From a checkpoint of a small transformer trained on Wikipedia: 3 heads of 64, rotary positions.
MLP neurons of a small language model. Each row is named by its layer, matrix (gate and up: input weights) and neuron, and shows model dimensions 0-191. Each number is 128 + 32 x the weight over its row's rms, rounded and kept within 0 to 255. Numbers have three digits each. A neuron's up and down rows have the sign that makes its largest values positive.
After each neuron's rows, "fires on" lists the tokens most often at its 100 highest values on Wikipedia text that the model never trained on.

L4.gate166:109143149155130140089147094056185149088109107100096142091157136084125127183105171087091131148116168061146132095104048078174083107137168148110069066125135086101103136173083083161104124096145093132131148159112076075167160143154137112129147103090198147121097142159105073189136118081142121134092142110157149100106193097157101156098096114121149164106139173104138129173096111193121123110076155120146189180109185145133101097079109138087085112139154155169113148100134138110068130109160116127144151100081109108156116101142166086145115125134124084145141068150164070178084121125065136117
L4.up166:102142138155119156082116101031157137102117106106129151108134111086103123182088144096121113141114178102093115117114089103176125107151145174133116074091120061091143121187088085147070084083140121155142137129168065070174147127153139114097139134124185143139135136159111097194138123071139099154078161146165174137104153125155114146107113136135159164094146180123159134182078102177129122096062128136161201152110192125121096096083079166114090114164169164179159136112154153107086174134174079133135121118089076103201119101144182108157120154134121089142133078173153113139088104113084137099
fires on: ".", "\n", "s.", "\""

L3.gate126:110096173097126121125120207075088121086081190171118133123092117071105120195054103077097156160116050128181103148075128128116147070153107130009112126107141106090184110101155084160199164155137093093110128172144147100125088108115138130092094115107091078126112100104144092141125119155107116192126136108128153147113156138144193145195181124135079121115169133096150117099104168141132105141105116140154168099120112107108214132107124102112122065130093093164081077131129134155166096087191119100138122128147131115115122164143163108129175113125132142114105117127159113119190092109151098150
L3.up126:105087144064139138129126219075108131089082209149126111134075117082113116196102101086120149197104049131165129110090139137104146070148116126029121103115157118096192118077187061165164144134147119080117144138162144115135084110120144121109080113099101079140110124097130101152133084137106117183120170128130160167108178128120175129203178097125110122132190148067161112111082136121123102149120118139137151122116146109121233127112140109101126072123118075134112114127118125156151098091170112084157125118141121114102115168138189103117182110142134116098089129130124118113162092108162098153
fires on: "l", "he", "on"

L3.gate358:118112138125111142139110096120115162094142145146141125159136106105159161186055144147140160140120078141121119158102096120172038083114149138158147117138132057156141125088126153159147148096125077110144103151140092123087058126121106116101118121129133137095097123121118115085093118193205152156067114134128094123095181100092155137196153118188112145142104089099117132102114158094147099095113131140126133125100134141046158063081097154084128113148083160124159134130140200104142076110108094129206157093091086085088161149122184190166194148116123140065139069067125099124069163080153123119
L3.up358:130089120138149134127081133123104142100126158145157112120122107096173120158092119133155208108142109158131139133123132110219058087115139128175163084134096097114082126104142136167166141113128073122108144161151121131125036107120134094118110127158138132102122147091150144056081111161168150165035129151131066119104143049095163117177149125162103117158139073101156154138115181152101097075094156149161118128110139131063162043101112184089120149126125105153153137128145195088139064130113119150176130119126083104073154127124162148143188153117113137095109074080140109150092151076189079112
fires on: "el", "he", "ith"

L3.gate180:116159146127165082161132096170127177109112089162102184128184112131152106106094177146098130096066127132068107135101097126142148155110102167110128084139180096156130109142154106166128109080081148085116122054117094148119079090107144117189052094102202140116139131105140152170117149089101178167113113109171188085075103176119133129066102093123122083147200109114133082164167119150136117152171095157143175144121158142135135080107175144148099132092162101153142117103132107160144138118131073090099158151154144137129118115096161132055061095151106125152153112094148115138121161206151217089
L3.up180:121124120145143105151125175157110186104136089182152155094197062149109123096106147125088092105070166159092084153144110123144131143142112129121126158119149125153118137143169098133113125094088156079107105073125112143112111098156127127182046111100161153134127127150114143185112161129112183189095134089138162052103126171113166150039130084141119098163154147166121071159162074187105117125164111160080173087155101175159162130088154157155123114110133090152169121119157100169109168159124108071137159144195127114141138115100175153069068126141108142158145090086136130121157142190149210074
fires on: "ur", "h", "n", "z", "re"

L3.gate83:137070127126119108121074129099097125100121111174108091124151130116157146178175109170109166121136131076196099121100129175124122063063099160098101145071158086138079095072105105150162051076175172127146116115122163139162123141135111093153089132131045103132130131143070097110120132136066162161101195126098176166123093115157102183127104127124213145127069125115112162111178200105134137103174132125150110132106126096179174143132062110114087140147147179113070159122098143145119151123057105133130074162152145126193158133132112102150138129155117121097104109103090161106096195117108150147
L3.up83:124083133095109140105083134092079111111122150149121058045090139113170127181171138171100163116128110105211117099132105172151108070088123093078105175097145100138100169075139133146123064090150141115166113138174143148164111184081114113126127133133106087142154141175078067086109121067109146143053193168106149150145073179100144186139150137101204130155095141117132150116173179109105113116156147142195074107124101104172160127121069170103108156135168150088061137156131120118115133113074106129165123140155164108174135141116102110162120088150112154082108112133106099105157136117095165118
fires on: "l", "o", "r", "re", "i", "or"

L6.gate303:159059146133173146140099096130153162107155135076133156126121092151110094108135165147162073152159123138120126116091076065076123089095187059137145105111111114072074069099144092221078096123094067101105104091131121125137172107164152048120153112115080127107129138137120130167111111139114186163085141166111137143145188083103105142167168135183150162162074100132175156137126156127094071117112083171154094053142143118166113137148140168170175118100143083146160104132106178088078085131181103115120111120118170133158153123121146150077137113086127151167083161149154082145112146089140108121
L6.up303:082100117142096109162115116116150124089163115099157135109105075154129144085132175127101108136179190149131098117195127109125099118110154082176100180120057103135135108128147120099086139127136155124097135132085103177114150128150171087159120109108085126149059148149133159110078141184127157209136146110151177072116132128102176148055143089154144164179124170140136084109178101185107113117130073121143092059164119210187178149113096186135093139132141072153153133139162154115099148121114106145170124128155155088077172114072145120096064138078153140165125108112167092126157210157113121116
fires on: "h", " th"

L4.gate6:096076152115092115137122114079135158178087096166097070170126115090134040133164125180094117138168147126144117172121175184143164128058187095110165083139161160136175105128159157157097122108147081096069114073148146140126136115094123159148095108144111151131140145136119061112136116111116174133116173180137190116101137132094107171128176128114102153137144206157105152173149170131186132142140081152149111116143120147158142083120099096165124095079128146113113123150092127137115197111049154129172103163178168125127072159077059073116116122158165156127108103129092136141149064089065147139
L4.up6:153054144132139138113073093088114111147102091140121079172099122110140067164155104165108137140135179110147096119111172153124148125082118063126143119148190125119184112137158130124129110084171090145127096091154175172093115104135154100127126077095110135159149163073088074092135122130120154100135160175144151092132111138096096152130128143101066123143153180133101122205131134105165103157154114162127123057158153098144183066171123095124150092084111160125115129137101118117087169132051219114160101171116169102155082118084054113085132182144181123111132073110069099133128078109068104135
fires on: "o", "od", "i", "ic"

L4.gate439:129088158047115079132115139075086132116109157122144118106087098143097080109123182091098088113174154131120146111132114135123176118140110123126152086069177195114145113147064128131147166124150164136074195127096110100143141109121066122191133094130100086156099139157202110109108109125081151145124118178146143129126162128173156133125184124164133121087177137162146122085113133110153054185141059106127100078108107112097151101129107119102140090103099137184101134147125064109080114092124112135168087124134134116125125103157058097159206044103079146101136143067144147074201097107141112124
L4.up439:136108130092114116116103174080074150121105137161074102091085115132108148128155155078104147124190108119190110069128126162149146144158104127116161084099158213083138120100106115123126154107138171160090187120095073121190126111074119142157142067142134084144113164122210115127078104163135136165089107170166127148123173122153189132103172142153125083074179138116140112134090117083117083169148075099151144115082104125141123108104102151102111096138117172160076125124109073111109083102144133136192120180156121122117100067145067098150182082147118133076169098083100157121163070082101082125
fires on: "l", "igh", "ell"

L8.gate41:146149098147124102125121078094114147154175153186143170116090131096076151120077178137149119151169081072133098130148114134091087158141090101131137084080137156109104091160157125142045189116091081088143116094123138192135169072200111054151112102100139121075138226141128113151143133090111191150074132188111141129085173121157153107092133096102155136125112101129170146109150141146165129085147074145139147162128188112154127169118084128160118129091084117132143143136154113088071106082170117069115129154077143134130097116101104159095145111069137131171111137123139133212119126096174092091
L8.up41:148095121179148138102124138074082148159163122163120159109142168083081132076154125153134091107159111138103124095201165132147086204107066099130147114103131110085108110157130078191101139166142126159129103118114117125092168063169159077170113075128050089088077211191149165162144083119097168135112127136155183115109189148149144108112178106104190107128099079100158104128120072115152089121170119127107142108166116133158155186133136158188125123065112099187150127131113150087139101086159120079107087151136115118120103154120130166075173141124120131170113136115121140197091146141158103102
fires on: " th", "h", "n", "f"

L4.gate304:108136060149183104154075056085130128130147082135122079128169195130127186164096196075138138097087131073158111082087134148144120131099131160125107095105136106086079163152127125144113115128119106158136152111142095107128124195151143078115158090077129100121145132158082118154154118114134097125109154109101156112108136124091122142126104128106136128151120118080121137165133154169123115084067130103133188166161146125115062206141048107093093142054102207155121172128146118084096098106034161148167164113107146118124144136157125087108145099110154138136184070134091092149053136173085151109
L4.up304:113102061149186104136084081083101133120126109083145106093164219089130159174084180067165118091123105090142139107103111159152149104104139131119090103114128122113083131098119088149112140131117115150129150116136086137131145183197145093121166117089119123125150152138122097143153084076110079162109145101095140126119176115126107166132126116141125115114119131078134122147132136142139134088071143064090177135146144149130074222149042108086089152076126205140138161108159112067108096089052148142126168103090157122149148125125152091124132121127143107167195100139118073143027127181090148105
fires on: ".", "s.", "\"", "um", "ch"

L7.gate271:139102217190116155119058052095131165164142088110168099112132121149080074109112161141066091114175110132097125119070087129097126116125137093119127095106095116100118095131127113166063102131114145103120110082117124143137149090163113157092150161091088080055177143161131128185164086109108171174092105143121147110111156107125134111144154117150174137117166109162176146130142117057121136212116073165124134055126157117117095139094121134152154117107095101141139107074131139103106077127209173118128135125127079120093141126086164168060152103069110077120107105135205114146154149135178125111
L7.up271:119092192140146129141140150152134117167099088146105143095086158167141139117090118141152098107161124141091148107135113186178134127172126133119155160131037133134115104118204132115091149160141160134108085110104106087137129120148166121126158070136127044069081136146118164158175109167141141126107099095130158099144117125109159180053151093114189178162122137143153186154149094140184109119143069168115094098124142135172166128105152121129086116109107125163105183116070235098137125078086139122118144158132119084080188114049128109045115152123062155133123091154111096168150137131156100160
fires on: " th", "th"

L4.gate291:123079111077162110077153134069128129076098112161176131145108106120103132121137092143165102198128136119141161093079085113126125158119112097101124128112178123161123165134142081155192160152137025108105074157103106123112138105107094165131117078124168174189114124111116157120110108192104109187141136175120167119141138154096109145127175069132117093116100095137195163106189116140165133113147105163154146092112153157122144182136103121130141106155125139146092136212133095142146105147063128082184132152188152158146146116147138094210136166111185120140061123091149115148146121175210105183
L4.up291:132087115083150143099170147095151127059095093170170131112103103097094179136142118127133093154183140105124141137112095111077125142149078126131130136082171146173134142123166138134177150156153048098097088113126095098118091093095123160131153124157152157184127102148141176140099111165125093169154119154104168127161139163096148160163208128122128089132103100112183125124136112086153118127146089132160159075126131145128185156144071119138147070195125152141100130196113074167161036131088119083213104172163134128142114134156143104178150154135146099132071116110098145130168084191193081190
fires on: "l", "as", "a"

L3.gate341:153191134157134115102123103093135129148123163117160166152057140039112119161038158150117140120081087139088101107099140138158185108171162118060129157131118127122140104120163114131150142123095077112127092161093140132166079088102111171130116158099127087189100107114177102118099074096128074182122190155187121116108088094109173145178113087208126229143122114096150175156117169120120129164147114163120117132145142124098165143104132155095229122118104117131120156159077121159127109098109077144146107144125102118089179141108140129096116122188165144162074103142176114148158081136117145151
L3.up341:122186119198130154201152146094119110151122129110141176139092190045127136100134117123129117131147094160073101128095118138127174130188142132045124186158104155088103069106173147127160143106128107125101102132134103124163094115106118134132137167117054069188149126142173114153120095099132031123119159164111060085181124093075163193188100149152080161146129150067169163120121116076162115123118083123124130127154059138159157163097148171162178177167118127126131164102083123123096095088082113130138119139121106109147142144113133113133105128172112180157091089104144149155185106109144137120
fires on: "l", "el", "un"

L4.gate22:061172113111136136165135097108114157119137126113137147135149127141120098184099168110135127130077128096145175131121076125195053117132131117148127099155069114158090163165134126186122108168078053188108107127120148112159125145118101108164120054150191123086111119130141116156079161083158147157084126128133155132138128122124094142101135093149110152109178175139108198080154152113137080067109152153188174166157163129080082127119094124078152171122107158104118099120101204125110138139097175201137163125076108093097189101141158207119109152130075145145140060124106136181122153173154149093
L4.up22:056150141092146158148153097093114140089161116095159148165146094146087103184091106122125124173096116119111166151132050090167108132127136127156105086134092138165127158136162107182121112127048097165083106115159131111147121142198094093144122043167185135097144097140130117177112163076124127175114113128116152126123111127132099166117136115133125176101156126112069185088142159142147079087112149161146202181172177184093111169158093122120166130158093151102156109117066168117114153174130145192118137093066086089127180109162136153135104161137087141152109046142134136175113160139170157084
fires on: "e", ".", "ic", "s."

L6.gate169:124158147144170103154104142107130115227113118177131136113146113129097091112149091101142100066140158078146122136045119182144140096065101187122118098094158125083124134149171081151095092083127131072119123092121119109119196159119123123172117148074104074119204128110095147234140069135170140157136147085103195114104156105118129110127135069128147130144155118120139118126147154082103111126116092178065192062139133119146162185115170090100141129124102127178097140083145124143162123116120132064122132131145187113123209082126138129101167066150106131113097111174132160139101149128162151129
L6.up169:109093137117149131136081160110138094167160134125153132118142051097062110135140184125051048095117182145160143117144112115107179123130118104110101160070136106107165131156124127162074187150101125160080136128132155111119120138117178092147098070137073115191159114121101152105149097167160194161130124081135150137176151144087169190096107107125097098122194121111160154152130108101091130086172137143106076041087121159147176183147140158133102119156117070160153064101186123106082141101105143080166138137141186119130164198116126102104146084140093105133118076126082120145174130125117146160
fires on: " ch", "h", "ch"